From a checkpoint of a small transformer trained on Wikipedia.
Architecture: LayerNorm before each block, learned and rotary positions, biases, tied embeddings.
MLP neurons of a small language model. Each row is named by its layer, matrix (down: output weights) and neuron, and shows model dimensions 80-143. Each number is 200 + 20 x the weight over its row's rms, rounded and kept within 0 to 999.
A block is one neuron, or neurons of one layer that tend to fire together. After each block is what it responds to, as a language model described it from the Wikipedia text at the highest values.

L6.down1845,269,211,163,228,219,194,197,168,227,198,216,228,202,158,195,228,158,188,241,184,197,161,186,208,204,172,206,204,201,179,222,204,205,189,225,166,178,192,205,210,167,175,211,183,206,208,191,197,214,202,198,191,220,214,189,167,194,200,190,195,206,199,206,219
L6.down2418,187,212,215,184,200,221,193,217,224,180,230,211,196,219,214,161,190,178,216,191,223,204,215,207,218,211,197,221,216,189,194,205,209,191,195,151,158,202,205,215,201,207,210,198,213,180,217,215,225,175,186,181,221,201,211,228,202,194,173,151,190,169,182,231
Responds to: Comma after place names

L6.down2870,226,243,196,166,200,201,207,186,201,227,183,183,193,196,206,224,200,198,220,207,194,201,209,185,212,201,211,206,181,205,156,210,200,184,206,182,208,182,220,214,182,186,213,229,209,168,178,197,173,177,205,187,171,191,231,213,229,201,193,201,198,183,225,201
L6.down2877,227,208,166,218,232,181,199,219,192,163,193,198,224,188,204,233,180,192,180,197,213,183,212,188,229,241,217,199,215,222,211,189,220,186,197,181,177,215,208,186,187,207,185,250,222,204,168,200,221,169,205,201,168,202,202,192,209,219,250,204,184,198,183,204
Responds to: Preposition "of" in set phrases

L3.down560,210,181,188,261,201,182,207,161,203,225,200,172,189,229,200,220,207,218,219,199,234,203,196,198,215,197,187,208,161,206,242,166,184,211,211,186,186,207,202,193,193,189,213,183,223,197,213,217,224,227,206,196,222,190,224,214,196,171,209,243,152,219,217,193
L3.down1389,197,194,220,197,224,228,208,169,190,207,176,192,231,180,207,200,228,226,206,197,209,201,168,180,201,194,191,184,180,216,198,183,199,247,206,166,174,204,219,222,211,200,149,189,200,199,241,190,205,199,212,190,233,208,180,199,238,197,234,195,203,215,192,240
L3.down1570,199,222,199,202,197,223,185,171,199,172,216,168,196,208,186,235,215,183,208,195,225,215,213,208,193,222,200,189,213,210,192,199,235,144,236,197,214,203,231,211,224,204,206,248,217,183,213,226,199,171,205,204,192,219,245,159,197,160,209,214,236,167,191,208
L3.down1802,239,211,184,213,191,228,175,208,197,204,190,204,190,186,196,198,224,179,223,199,196,201,211,207,211,204,237,193,174,201,196,176,186,165,201,202,203,199,214,195,233,200,180,195,220,178,217,188,174,186,197,217,224,182,202,194,183,176,208,207,202,188,204,238
L3.down2228,210,221,223,180,195,219,212,175,251,217,205,165,222,191,179,194,182,204,216,183,233,171,218,203,223,190,220,195,205,203,193,153,203,185,184,211,217,193,197,198,148,193,222,190,206,198,186,207,218,178,210,214,206,190,232,221,249,198,204,218,200,194,224,190
L3.down2236,220,217,202,213,214,214,186,204,198,210,189,171,209,225,194,223,204,199,202,194,207,222,224,213,222,201,211,232,215,206,198,191,181,195,178,171,178,223,212,184,200,192,200,219,235,188,240,230,181,201,191,211,238,194,219,190,182,211,222,185,238,192,188,223
L3.down2335,206,203,191,207,206,236,209,231,175,198,206,167,204,202,214,191,226,204,202,198,207,196,217,204,239,189,187,209,183,180,209,198,156,192,202,194,205,185,190,230,224,194,200,230,197,228,196,207,201,241,197,163,201,211,193,182,142,176,166,189,187,196,191,221
L3.down2621,192,206,205,231,208,226,164,201,164,206,190,202,208,208,185,219,183,166,222,212,166,208,234,212,192,193,200,203,180,198,194,231,182,187,186,173,188,215,165,212,207,234,212,210,218,165,218,195,203,222,191,203,203,193,254,215,177,210,171,217,206,193,195,225
Responds to: Connector after place names

L2.down182,205,201,207,216,231,215,176,227,214,207,204,169,200,199,215,233,224,205,248,201,190,219,197,182,206,193,221,221,219,200,194,193,192,200,189,183,175,165,199,191,199,220,216,182,202,189,202,186,213,205,218,186,180,219,225,205,229,233,206,217,174,174,222,209
L2.down717,211,216,212,196,171,233,204,221,187,159,203,220,186,214,202,221,223,186,219,227,171,196,192,165,206,164,229,218,162,167,203,181,192,151,193,208,215,207,215,206,214,197,206,164,196,214,189,193,184,172,216,223,180,190,233,178,217,256,216,189,201,205,199,230
L2.down915,188,190,197,189,178,207,185,223,205,200,190,183,174,219,223,218,181,218,157,217,204,209,190,197,163,199,201,217,182,205,202,183,158,162,193,206,175,202,211,196,206,173,190,195,222,188,212,194,189,213,203,195,227,215,225,201,209,197,195,167,202,221,188,202
L2.down1171,191,208,229,178,188,197,219,180,203,199,184,174,205,191,198,185,221,214,202,192,190,185,210,216,191,189,221,218,189,232,202,195,183,192,165,219,187,185,168,214,208,231,238,187,174,170,213,159,208,214,227,195,203,215,207,219,203,207,210,182,197,220,213,207
Responds to: Sentence-opening function words

L2.down966,155,207,203,200,210,213,226,158,184,200,185,192,201,200,185,178,216,209,182,203,207,175,193,214,185,192,185,205,196,211,230,193,176,175,194,195,170,178,216,194,202,185,203,196,215,210,198,164,221,196,204,187,215,205,192,209,216,192,182,200,164,196,213,210
L2.down1128,166,204,174,189,209,168,192,179,210,195,177,173,210,173,194,193,187,209,215,190,219,181,228,169,201,220,224,238,218,217,223,193,186,192,172,207,201,182,207,192,238,220,202,199,219,218,179,208,221,184,207,180,186,170,174,192,181,185,179,213,196,208,196,179
L2.down1902,212,163,221,208,237,199,204,206,227,194,220,198,172,228,197,211,154,222,211,191,197,220,201,184,209,166,190,196,153,201,214,225,226,228,221,193,183,155,214,208,183,226,194,219,201,234,188,159,174,197,244,215,218,163,176,172,205,199,224,229,197,242,185,208
L2.down2292,163,216,206,203,223,198,169,166,225,215,211,162,199,210,187,204,177,215,190,165,196,159,197,203,201,190,187,210,244,214,200,223,198,178,213,172,228,171,209,194,167,182,214,202,226,203,170,218,220,192,198,191,188,227,221,212,224,176,224,210,184,228,226,192
Responds to: Possessive determiners

L2.down1133,213,226,197,205,233,209,215,214,197,232,212,195,199,174,181,147,214,194,178,236,209,188,200,222,207,206,209,190,213,199,200,209,204,201,161,191,219,205,188,213,193,227,190,198,217,196,224,230,235,219,172,191,176,186,184,178,186,189,239,181,205,162,180,171
L2.down1508,221,216,207,179,222,206,191,182,193,204,179,212,184,179,227,217,192,223,200,215,213,209,196,170,198,205,220,223,202,206,204,168,190,186,171,193,197,210,188,181,207,213,218,191,203,184,195,187,230,205,216,193,171,191,206,175,195,217,207,186,198,182,211,226
L2.down2147,182,178,214,237,218,224,211,192,166,232,244,220,203,221,219,178,196,206,166,218,217,176,196,194,190,182,207,214,187,185,198,196,215,171,208,182,172,200,177,226,215,217,217,231,226,200,213,205,211,205,218,173,216,185,169,166,220,230,171,197,192,168,167,181
L2.down2638,180,205,178,215,171,214,183,217,180,196,216,178,184,191,193,212,180,195,199,186,247,200,216,183,218,199,196,221,210,262,171,204,178,191,173,181,209,184,192,185,219,219,178,199,181,220,199,236,204,216,221,189,182,200,205,211,219,239,190,201,200,188,175,226
Responds to: Football transfer prepositions

L6.down348,206,207,156,220,213,219,189,227,197,211,205,188,208,197,206,205,193,216,199,183,211,226,201,201,228,227,190,195,186,199,201,187,169,193,210,198,210,158,185,144,223,192,224,213,236,206,203,206,168,186,225,191,210,197,210,174,212,213,155,205,215,161,171,194
L6.down1437,150,210,195,220,234,190,184,209,200,238,200,195,187,207,176,203,217,252,210,204,200,216,210,182,202,192,178,209,227,183,181,213,199,202,195,197,227,221,207,158,179,200,236,247,206,236,185,195,183,200,204,155,208,232,206,196,220,188,178,200,203,205,188,197
Responds to: The article "the"

L3.down175,182,201,179,226,238,201,233,228,199,173,200,194,236,181,154,201,201,201,136,201,211,212,163,175,205,173,175,175,183,211,181,196,185,226,185,182,201,185,213,192,164,209,218,214,241,197,171,218,195,205,200,195,182,212,176,218,224,245,230,195,181,191,221,196
L3.down292,155,243,202,202,172,196,191,189,206,161,186,171,240,218,205,215,190,201,206,207,172,221,165,206,197,210,201,245,173,194,178,230,191,192,194,206,209,229,217,221,199,183,220,214,248,208,244,174,182,224,226,249,201,177,169,201,204,221,179,169,202,197,216,198
L3.down425,180,165,204,200,234,200,184,180,226,206,174,198,206,171,176,196,215,215,203,188,210,220,221,168,244,194,163,190,220,214,204,185,195,186,198,180,195,206,230,200,193,206,204,199,201,244,219,232,181,211,185,225,252,216,171,206,179,220,212,175,200,206,245,184
L3.down1088,202,210,171,199,201,194,196,200,211,198,192,212,202,169,227,179,210,231,188,201,221,200,207,194,217,201,209,224,216,214,177,195,171,191,194,187,238,164,199,182,161,192,186,212,168,168,220,220,185,215,204,178,167,205,179,196,224,200,201,216,187,246,200,230
L3.down1102,219,207,198,188,207,147,193,194,236,205,193,193,199,180,187,179,226,203,210,188,220,219,233,147,174,183,190,167,189,219,197,207,191,192,187,185,208,211,166,192,190,196,230,245,200,219,182,168,167,209,191,221,186,208,191,200,175,203,154,182,204,216,209,192
L3.down1265,207,213,225,175,204,187,201,163,211,212,177,206,198,189,205,203,165,207,189,196,212,200,262,182,208,176,222,198,205,207,182,197,169,207,192,191,173,206,211,210,219,194,218,161,191,235,188,216,191,195,192,214,196,221,213,194,159,198,195,179,185,183,253,171
L3.down1490,219,176,175,208,174,192,204,211,192,206,193,199,209,215,165,185,201,246,202,239,171,218,214,175,211,211,204,214,165,214,168,223,221,207,193,187,168,218,219,181,215,211,174,220,193,186,224,241,201,193,195,227,226,235,197,187,202,217,207,179,176,228,224,229
L3.down2978,215,184,148,226,170,182,220,175,207,218,169,190,200,230,192,207,220,214,225,186,214,209,216,191,190,182,182,174,181,206,222,176,187,213,211,206,173,185,198,196,195,245,198,221,225,197,203,216,202,225,164,189,203,216,177,205,179,209,223,188,167,178,212,186
Responds to: Adjective-completing suffixes

L3.down178,146,169,197,190,211,192,216,153,229,213,196,231,171,198,213,157,205,185,196,227,223,220,243,185,208,192,167,222,180,191,200,197,225,191,185,230,199,198,211,183,201,198,190,222,169,194,204,190,215,204,191,200,168,243,204,221,212,166,196,202,217,206,189,188
L3.down1183,188,191,173,198,202,219,235,166,225,177,193,181,202,194,195,221,207,198,230,215,254,208,216,203,216,203,186,215,178,225,236,171,181,186,202,208,188,219,170,181,191,167,216,194,158,196,211,233,202,173,218,215,180,183,186,224,204,217,208,209,211,209,205,217
L3.down1227,173,212,170,199,236,199,172,199,225,198,202,211,182,218,213,217,204,177,196,180,206,224,191,200,200,191,178,211,200,237,217,224,189,187,195,195,205,184,197,193,185,238,228,221,190,197,214,221,181,165,191,189,187,195,222,193,218,223,192,209,247,194,212,193
L3.down1651,206,207,194,192,209,225,188,202,177,187,177,183,207,156,257,189,195,205,228,216,197,227,222,182,248,209,197,206,194,194,200,203,180,168,177,195,220,197,171,163,196,207,201,234,211,196,176,171,185,217,213,205,217,223,175,205,229,235,182,237,184,214,196,187
L3.down2165,206,218,222,175,228,188,212,174,228,208,208,206,195,157,204,240,232,227,202,207,192,215,199,172,208,194,202,194,216,190,207,220,185,187,197,183,212,193,221,169,183,214,190,220,204,193,196,209,218,222,206,224,203,246,238,195,223,201,189,204,194,214,168,214
L3.down2337,194,192,216,220,210,213,250,190,194,192,211,214,212,234,182,257,197,175,204,187,179,173,174,205,200,190,188,181,200,204,222,177,198,165,222,156,202,209,202,185,167,210,190,227,212,229,186,229,172,235,192,219,176,233,208,198,209,168,209,211,218,176,212,194
L3.down2509,189,189,220,192,198,213,206,185,199,203,187,181,185,167,200,184,224,195,219,214,210,190,191,220,208,205,193,189,208,217,209,201,208,184,198,183,224,161,193,170,211,193,221,237,166,202,220,203,221,228,190,182,178,188,216,214,210,192,178,208,175,190,196,229
L3.down2785,202,188,204,208,212,213,213,191,189,192,196,203,219,194,200,220,205,222,185,169,225,214,202,213,225,217,186,201,220,204,206,206,164,169,186,202,192,208,181,144,223,204,199,218,209,182,187,206,173,209,211,194,213,184,208,208,218,203,163,218,184,222,178,198
Responds to: Possessive determiners

L2.down1030,235,203,208,207,198,171,192,221,207,215,212,223,211,140,225,181,242,212,186,189,189,210,216,202,161,231,256,206,210,227,226,182,189,210,172,181,189,210,186,210,176,185,198,186,220,205,205,213,220,205,175,191,195,169,202,201,180,184,218,199,182,205,229,216
L2.down1551,189,193,220,195,203,216,172,177,193,195,203,216,199,189,222,177,223,197,163,264,199,200,155,192,239,220,209,191,193,170,209,215,220,189,207,193,153,229,206,210,218,231,206,221,231,204,153,236,187,147,203,183,217,180,203,193,196,196,198,166,196,198,199,230
L2.down2124,169,188,191,185,186,210,195,154,155,230,222,218,199,159,194,176,238,172,169,221,203,211,228,215,203,180,205,205,203,225,217,205,205,201,217,183,154,203,232,207,203,196,194,186,217,177,235,207,176,213,190,210,242,201,232,212,226,199,198,189,207,220,186,219
L2.down2663,230,208,208,236,181,188,214,188,155,188,219,172,207,196,210,195,222,206,186,212,192,202,195,176,209,228,226,230,215,239,187,175,183,196,214,145,192,182,225,200,237,172,227,191,212,221,220,237,213,213,197,185,223,175,238,233,178,183,206,227,216,220,186,239
Responds to: Prepositions before dates and places

L3.down577,196,205,161,249,235,176,189,234,191,210,200,212,189,182,222,197,224,225,189,196,180,226,192,182,165,219,177,226,198,206,185,232,231,170,227,194,183,216,211,178,210,213,201,192,161,190,175,222,152,185,181,176,180,250,183,209,183,188,187,208,204,231,185,222
L3.down1500,187,189,221,201,198,185,171,207,205,236,220,210,225,202,195,182,199,189,182,203,196,183,150,225,172,184,181,173,216,195,207,197,214,207,195,206,195,216,202,204,208,179,199,198,200,206,197,201,203,167,218,223,197,190,192,227,215,178,168,223,217,223,151,217
L3.down1752,175,207,210,259,173,228,206,225,176,222,221,179,201,213,225,195,199,192,163,174,202,209,198,181,238,212,211,193,164,208,210,193,202,178,193,170,206,150,184,183,166,200,180,243,176,206,227,191,182,211,169,185,216,223,219,167,214,197,234,216,200,200,181,212
L3.down1883,201,202,207,215,212,181,185,200,210,178,205,200,189,182,216,184,224,232,209,208,200,175,216,199,188,175,203,197,204,212,216,130,160,200,209,214,172,227,205,182,196,175,192,204,211,214,217,200,217,205,220,212,188,172,208,186,198,189,180,197,177,207,199,177
L3.down2452,194,200,252,221,181,169,198,223,182,206,219,229,176,199,184,208,244,202,185,230,224,160,225,199,206,174,198,222,202,219,216,235,234,258,215,194,208,189,205,201,207,147,187,167,189,197,185,192,206,164,190,216,196,213,185,160,214,235,212,184,210,189,182,175
L3.down2660,177,195,190,207,219,205,197,176,207,198,207,245,212,194,191,197,242,166,215,179,245,195,207,207,223,228,195,223,187,180,214,188,221,200,228,184,228,181,211,211,211,201,159,204,228,210,207,204,197,225,176,182,210,222,249,191,186,202,243,188,238,200,195,170
L3.down2930,190,190,179,202,221,195,198,210,205,195,185,238,237,248,214,176,207,173,207,223,200,214,196,213,185,223,186,179,204,183,195,182,177,188,203,241,177,161,204,188,206,172,190,222,192,226,207,207,188,204,197,168,230,213,166,171,206,205,204,218,205,228,207,183
L3.down2977,237,201,203,182,244,213,178,226,182,184,209,191,210,224,170,190,205,174,205,191,209,231,196,223,211,204,170,208,205,193,205,185,208,207,231,222,208,192,197,212,174,161,167,200,184,159,191,181,182,219,200,225,220,241,203,229,219,176,177,227,193,186,191,220
Responds to: Chinese character glosses

L3.down465,189,242,170,221,183,205,197,183,213,194,220,168,210,203,195,186,190,192,205,219,177,165,179,216,208,200,214,205,214,212,216,210,191,187,200,196,184,209,194,178,233,207,190,192,200,176,178,204,216,186,182,190,206,215,217,185,204,184,168,198,174,202,196,204
L3.down1200,177,183,189,191,173,191,198,167,188,205,198,199,233,186,221,233,170,184,192,250,179,170,194,214,252,169,195,204,207,187,186,229,156,213,200,212,213,194,205,181,178,172,213,186,203,200,189,247,212,178,198,235,219,221,198,203,206,208,191,200,168,197,221,211
L3.down1680,214,182,188,211,177,191,206,170,193,208,217,236,203,217,195,205,212,186,239,202,205,218,202,236,246,183,210,225,201,220,204,191,192,193,208,175,196,200,202,208,197,230,238,170,222,206,218,210,219,208,208,213,191,179,190,215,242,180,195,230,193,175,205,207
L3.down2057,205,188,196,202,191,161,193,223,185,176,200,198,236,193,177,187,169,211,231,205,184,185,203,196,218,186,198,239,207,172,214,182,181,181,203,145,214,194,217,183,214,180,204,192,193,171,203,211,206,239,211,204,196,198,225,232,205,191,170,197,212,176,177,240
L3.down2320,197,180,196,197,194,177,177,193,202,176,209,199,208,206,189,221,189,243,187,202,183,218,199,226,200,225,213,200,161,191,134,237,179,196,201,210,176,193,168,218,192,199,192,177,202,221,197,197,193,144,177,185,207,219,202,216,228,205,210,211,180,213,190,224
L3.down2760,184,184,200,226,225,174,186,232,188,184,228,230,173,163,219,213,195,205,192,198,210,209,201,184,189,188,204,203,235,212,200,227,210,181,237,155,174,223,218,225,194,177,215,184,176,149,236,205,182,194,206,229,179,187,216,190,185,183,172,209,163,208,235,192
L3.down2957,186,191,205,225,200,204,251,202,186,187,235,238,237,202,189,200,252,196,215,183,215,210,212,166,197,240,146,181,157,208,208,184,142,212,210,210,175,194,215,198,248,229,214,204,218,174,216,212,221,201,207,212,193,210,217,213,209,195,197,192,189,214,198,184
L3.down3034,189,210,181,209,199,197,206,205,196,236,195,181,236,208,186,187,198,232,184,195,180,192,234,212,204,228,216,206,204,200,193,180,141,200,208,210,213,187,201,194,163,174,243,195,236,203,209,185,192,221,227,218,189,191,221,183,222,193,190,181,167,194,201,221
Responds to: Noun-linking "of"

L6.down111,186,218,205,163,229,219,210,157,173,198,190,186,193,190,216,210,184,221,187,229,213,215,184,231,240,213,202,213,225,215,190,220,202,196,217,195,174,176,197,188,224,170,193,217,200,210,155,216,185,178,229,172,204,227,216,263,187,245,180,238,202,203,184,210
L6.down818,199,200,217,181,210,230,220,194,217,216,196,194,216,215,198,205,203,210,206,219,205,154,218,227,244,208,193,230,196,194,204,205,186,171,198,173,202,185,175,224,164,187,225,189,198,220,221,211,197,184,202,183,198,243,197,213,235,201,211,211,208,219,196,187
Responds to: Possessive markers before nouns

L3.down238,172,203,194,156,179,181,193,190,167,202,236,212,210,188,204,207,182,198,216,211,220,213,208,177,222,216,182,220,217,200,181,211,219,216,219,215,227,202,226,215,188,201,175,188,159,205,181,206,216,196,204,160,198,190,192,202,198,200,224,192,204,219,211,186
L3.down241,187,180,172,187,204,163,225,222,237,211,217,166,181,238,212,205,201,176,197,200,181,201,193,230,195,217,181,178,206,207,187,194,181,207,194,206,197,173,190,222,224,199,197,202,194,217,185,159,179,203,224,189,234,178,194,216,192,206,234,202,195,187,194,222
L3.down829,221,217,197,203,187,199,183,201,163,189,224,167,197,177,222,205,195,175,161,187,191,184,234,198,195,201,189,215,218,162,225,208,218,206,246,194,184,194,218,198,212,186,185,222,197,213,194,174,209,182,190,186,172,212,232,202,190,251,233,184,200,224,215,197
L3.down892,187,205,166,182,215,228,174,195,201,182,233,199,201,241,220,182,207,188,152,201,205,188,253,200,201,189,220,180,208,193,202,181,161,213,195,158,228,214,176,228,220,215,211,218,191,164,182,189,222,217,227,154,215,190,218,182,183,218,204,166,253,184,217,214
L3.down1292,205,195,190,227,191,218,219,221,189,219,225,192,225,231,190,192,191,203,204,194,211,202,219,212,214,183,208,206,164,190,211,184,183,215,203,174,221,194,223,189,199,191,238,205,189,222,176,212,185,180,242,185,188,194,211,157,180,183,181,178,222,161,173,198
L3.down1594,216,231,221,243,224,191,186,211,160,193,224,173,194,175,201,215,201,153,199,191,172,171,207,184,229,186,196,183,192,218,225,213,173,191,200,225,160,198,169,183,206,185,196,225,219,231,171,198,216,225,219,208,188,221,188,207,165,178,218,214,223,208,221,196
L3.down1777,204,200,203,187,186,198,201,183,181,199,166,210,192,194,193,189,169,210,193,196,209,155,209,177,203,180,216,215,178,224,155,215,225,231,216,170,181,203,210,186,183,205,193,173,213,208,179,191,192,176,187,237,195,210,195,192,192,250,175,204,208,188,194,187
L3.down2410,204,204,196,210,187,203,206,209,200,177,236,181,179,189,193,225,205,214,176,222,221,157,138,222,202,182,198,173,186,217,163,216,184,204,214,221,184,203,188,227,199,205,187,183,198,229,164,187,198,186,194,235,206,183,201,216,227,222,204,166,183,183,159,184
Responds to: Mid-word name fragments

L3.down389,205,202,197,209,149,204,169,187,201,177,223,218,181,177,212,184,228,183,192,208,196,194,183,186,188,193,226,199,193,209,197,193,168,172,221,213,207,177,202,203,190,194,183,183,225,212,212,220,204,206,194,205,201,210,235,175,220,219,195,213,199,205,216,193
L3.down603,204,159,209,187,195,223,184,210,192,245,193,211,149,196,218,185,192,205,213,194,231,187,173,195,175,190,204,207,201,207,210,171,177,187,207,227,201,234,186,162,192,196,213,212,222,184,189,226,187,199,193,212,194,198,241,180,232,231,179,212,204,159,193,189
L3.down844,245,184,197,236,194,222,230,191,186,194,204,224,203,203,197,204,187,168,200,199,205,212,203,238,181,176,182,192,228,190,198,225,192,207,228,223,212,205,178,174,232,212,228,217,234,214,221,207,202,212,205,210,175,193,179,181,201,143,212,196,193,190,169,225
L3.down1236,233,204,176,207,194,230,214,204,185,180,179,196,212,174,199,227,224,201,225,199,211,187,198,167,186,183,212,185,215,237,202,200,189,160,191,231,210,219,187,152,192,206,214,205,218,213,209,208,194,214,209,168,172,229,214,158,239,231,167,220,220,189,192,180
L3.down1586,188,198,191,208,186,253,172,191,227,183,202,197,221,200,230,214,186,206,198,192,226,224,184,194,214,198,207,199,202,200,222,216,178,201,214,202,179,183,175,177,188,200,174,203,204,210,221,198,204,213,198,201,210,216,214,247,204,182,180,180,181,211,167,207
L3.down1920,202,187,187,215,209,196,196,175,169,230,202,193,200,199,217,197,210,212,201,197,210,206,212,202,220,177,210,181,212,190,179,206,230,174,212,227,185,196,215,198,143,165,188,159,218,218,185,235,177,180,209,189,175,209,208,196,238,207,226,209,209,182,179,222
L3.down1969,246,211,202,219,202,238,186,205,206,208,190,177,214,199,214,236,224,174,192,211,210,216,198,198,193,195,248,195,206,193,212,177,203,141,203,205,187,197,190,190,192,202,200,207,207,232,217,229,214,220,207,200,180,202,234,196,201,190,187,217,216,174,195,217
L3.down2156,252,213,151,196,178,216,214,182,185,203,177,213,211,189,196,219,190,173,236,193,188,209,205,199,204,166,209,183,216,206,223,194,202,161,210,229,220,214,204,216,176,207,205,200,218,216,197,221,187,203,214,204,197,204,212,165,230,229,197,217,183,211,197,203
Responds to: Clause-initial determiners

L2.down2242,231,195,199,183,183,181,177,205,137,209,166,175,220,187,200,228,230,149,195,203,201,178,179,225,219,201,250,232,226,184,167,207,200,177,206,178,208,159,192,175,233,180,206,215,221,212,233,190,222,199,199,224,208,219,224,230,224,208,186,212,209,199,218,232
L2.down2268,228,180,184,208,219,196,197,192,195,203,188,205,208,170,208,203,214,170,192,206,198,187,188,223,251,191,201,198,194,212,170,203,177,190,203,196,196,202,175,189,195,166,221,200,206,192,201,231,183,204,191,236,197,202,214,202,218,195,201,198,199,222,210,199
L2.down2506,237,231,207,216,231,197,192,208,182,176,185,162,207,218,182,245,206,179,192,197,204,194,215,214,209,194,216,223,191,155,202,197,185,220,215,175,189,196,177,226,192,172,198,215,223,192,168,210,194,203,191,213,195,209,199,200,204,241,190,182,202,185,229,245
L2.down2855,221,190,178,196,200,185,200,199,189,213,193,207,238,236,236,190,188,207,203,234,167,216,204,218,189,226,202,217,201,238,195,185,182,216,193,204,201,182,170,190,187,182,247,205,182,201,227,194,187,203,198,224,223,209,213,186,224,209,218,208,198,182,224,202
Responds to: Linking "of" in names

L2.down891,228,192,166,195,175,219,230,186,201,178,174,144,222,225,224,173,188,188,204,194,217,217,207,162,213,167,186,211,239,219,234,231,203,215,231,190,192,212,198,181,179,232,198,205,231,169,209,182,209,211,209,198,169,198,186,201,213,188,190,220,183,205,221,215
L2.down1534,166,236,196,236,195,156,207,206,210,208,221,194,198,219,236,210,150,201,224,212,227,170,212,218,198,210,189,191,185,193,198,218,221,195,193,190,193,188,210,203,214,196,237,221,247,184,173,191,223,181,147,188,191,189,210,192,224,189,212,209,192,194,183,209
L2.down1608,200,199,190,230,215,203,200,188,187,205,168,221,212,200,206,191,204,193,207,219,154,191,217,186,175,181,191,208,209,159,192,200,230,192,223,204,178,203,222,200,160,165,196,228,230,225,237,199,198,202,199,196,168,202,210,218,207,204,202,200,206,205,208,229
L2.down1665,214,175,188,225,190,184,190,205,184,211,204,175,214,184,216,226,209,205,207,189,236,182,202,222,177,209,203,167,232,207,185,242,184,198,194,202,188,169,179,220,195,217,215,224,188,215,224,175,219,239,180,184,222,174,169,210,220,197,165,189,192,196,206,182
Responds to: Foreign name fragments

L2.down513,201,173,162,208,206,216,212,206,263,200,182,188,230,153,211,183,185,207,220,208,194,207,189,187,178,178,180,193,187,235,175,187,199,180,196,172,184,179,200,197,169,218,204,211,205,208,213,181,207,210,195,188,214,216,167,207,209,218,219,191,150,200,188,190
L2.down535,207,201,207,201,182,184,197,173,219,232,208,169,159,202,195,200,192,219,225,226,238,228,187,195,201,203,219,221,204,204,221,186,206,181,180,187,214,211,187,180,206,163,178,202,194,199,217,194,187,230,199,212,181,208,212,159,163,177,210,209,206,207,221,219
L2.down2644,168,228,180,212,164,153,166,170,211,195,204,184,219,186,203,184,186,199,204,185,185,210,220,192,196,204,199,190,210,222,189,217,189,204,202,198,197,191,202,222,187,215,237,236,197,199,191,217,192,231,200,190,229,200,171,189,160,198,194,202,190,207,229,197
L2.down2683,222,212,194,190,226,219,197,185,198,214,204,192,217,239,242,215,199,250,187,187,219,229,224,190,188,204,210,180,185,192,181,177,185,186,204,182,219,200,251,223,186,203,213,161,195,198,205,170,221,196,178,217,196,225,159,190,204,206,222,180,201,202,209,172
Responds to: Adjectives and their endings

L6.down2189,213,223,177,206,185,188,199,181,173,167,216,203,177,216,217,220,192,205,182,185,197,197,217,253,209,189,215,232,174,210,167,168,195,240,235,179,233,157,197,196,213,190,180,195,218,219,223,161,213,191,189,165,215,184,183,228,209,172,234,222,187,209,223,199
L6.down2305,238,201,139,222,173,230,200,182,171,201,175,199,221,180,247,187,174,206,164,209,227,227,223,186,188,200,184,223,181,208,157,218,193,185,185,201,215,173,201,204,208,192,200,193,193,222,231,214,195,197,242,229,195,212,220,201,173,184,199,215,196,213,193,167
Responds to: Second word piece

L6.down387,189,181,211,185,195,178,178,172,180,231,187,197,208,196,185,205,226,244,173,199,177,170,206,184,224,180,164,208,210,183,195,188,205,190,216,223,198,217,227,204,192,190,234,188,230,215,234,203,185,187,202,196,190,206,200,193,197,200,200,205,219,189,193,161
L6.down428,216,189,179,187,193,180,202,220,192,182,189,182,176,222,217,206,180,234,182,175,224,234,190,181,224,196,182,225,184,223,207,232,204,203,204,206,189,217,170,169,182,171,216,173,162,199,210,198,182,225,214,224,207,234,218,196,201,204,192,216,214,192,192,192
Responds to: Predicate adjectives and adverbs

L6.down907,176,216,173,165,195,236,198,181,220,194,207,181,195,219,198,207,208,235,217,178,244,212,228,181,179,143,226,187,208,197,208,222,173,194,180,192,234,191,189,187,192,243,202,209,194,175,185,241,218,186,212,201,202,217,213,223,188,214,207,200,208,196,191,218
L6.down910,196,197,186,174,174,218,203,202,210,188,194,224,187,224,180,167,194,173,216,178,224,199,196,194,232,193,187,197,215,181,224,207,182,191,200,222,173,194,137,192,192,234,209,216,190,165,172,258,234,216,225,172,179,210,208,184,194,233,188,208,207,187,215,217
Responds to: Foreign-name fragments and punctuation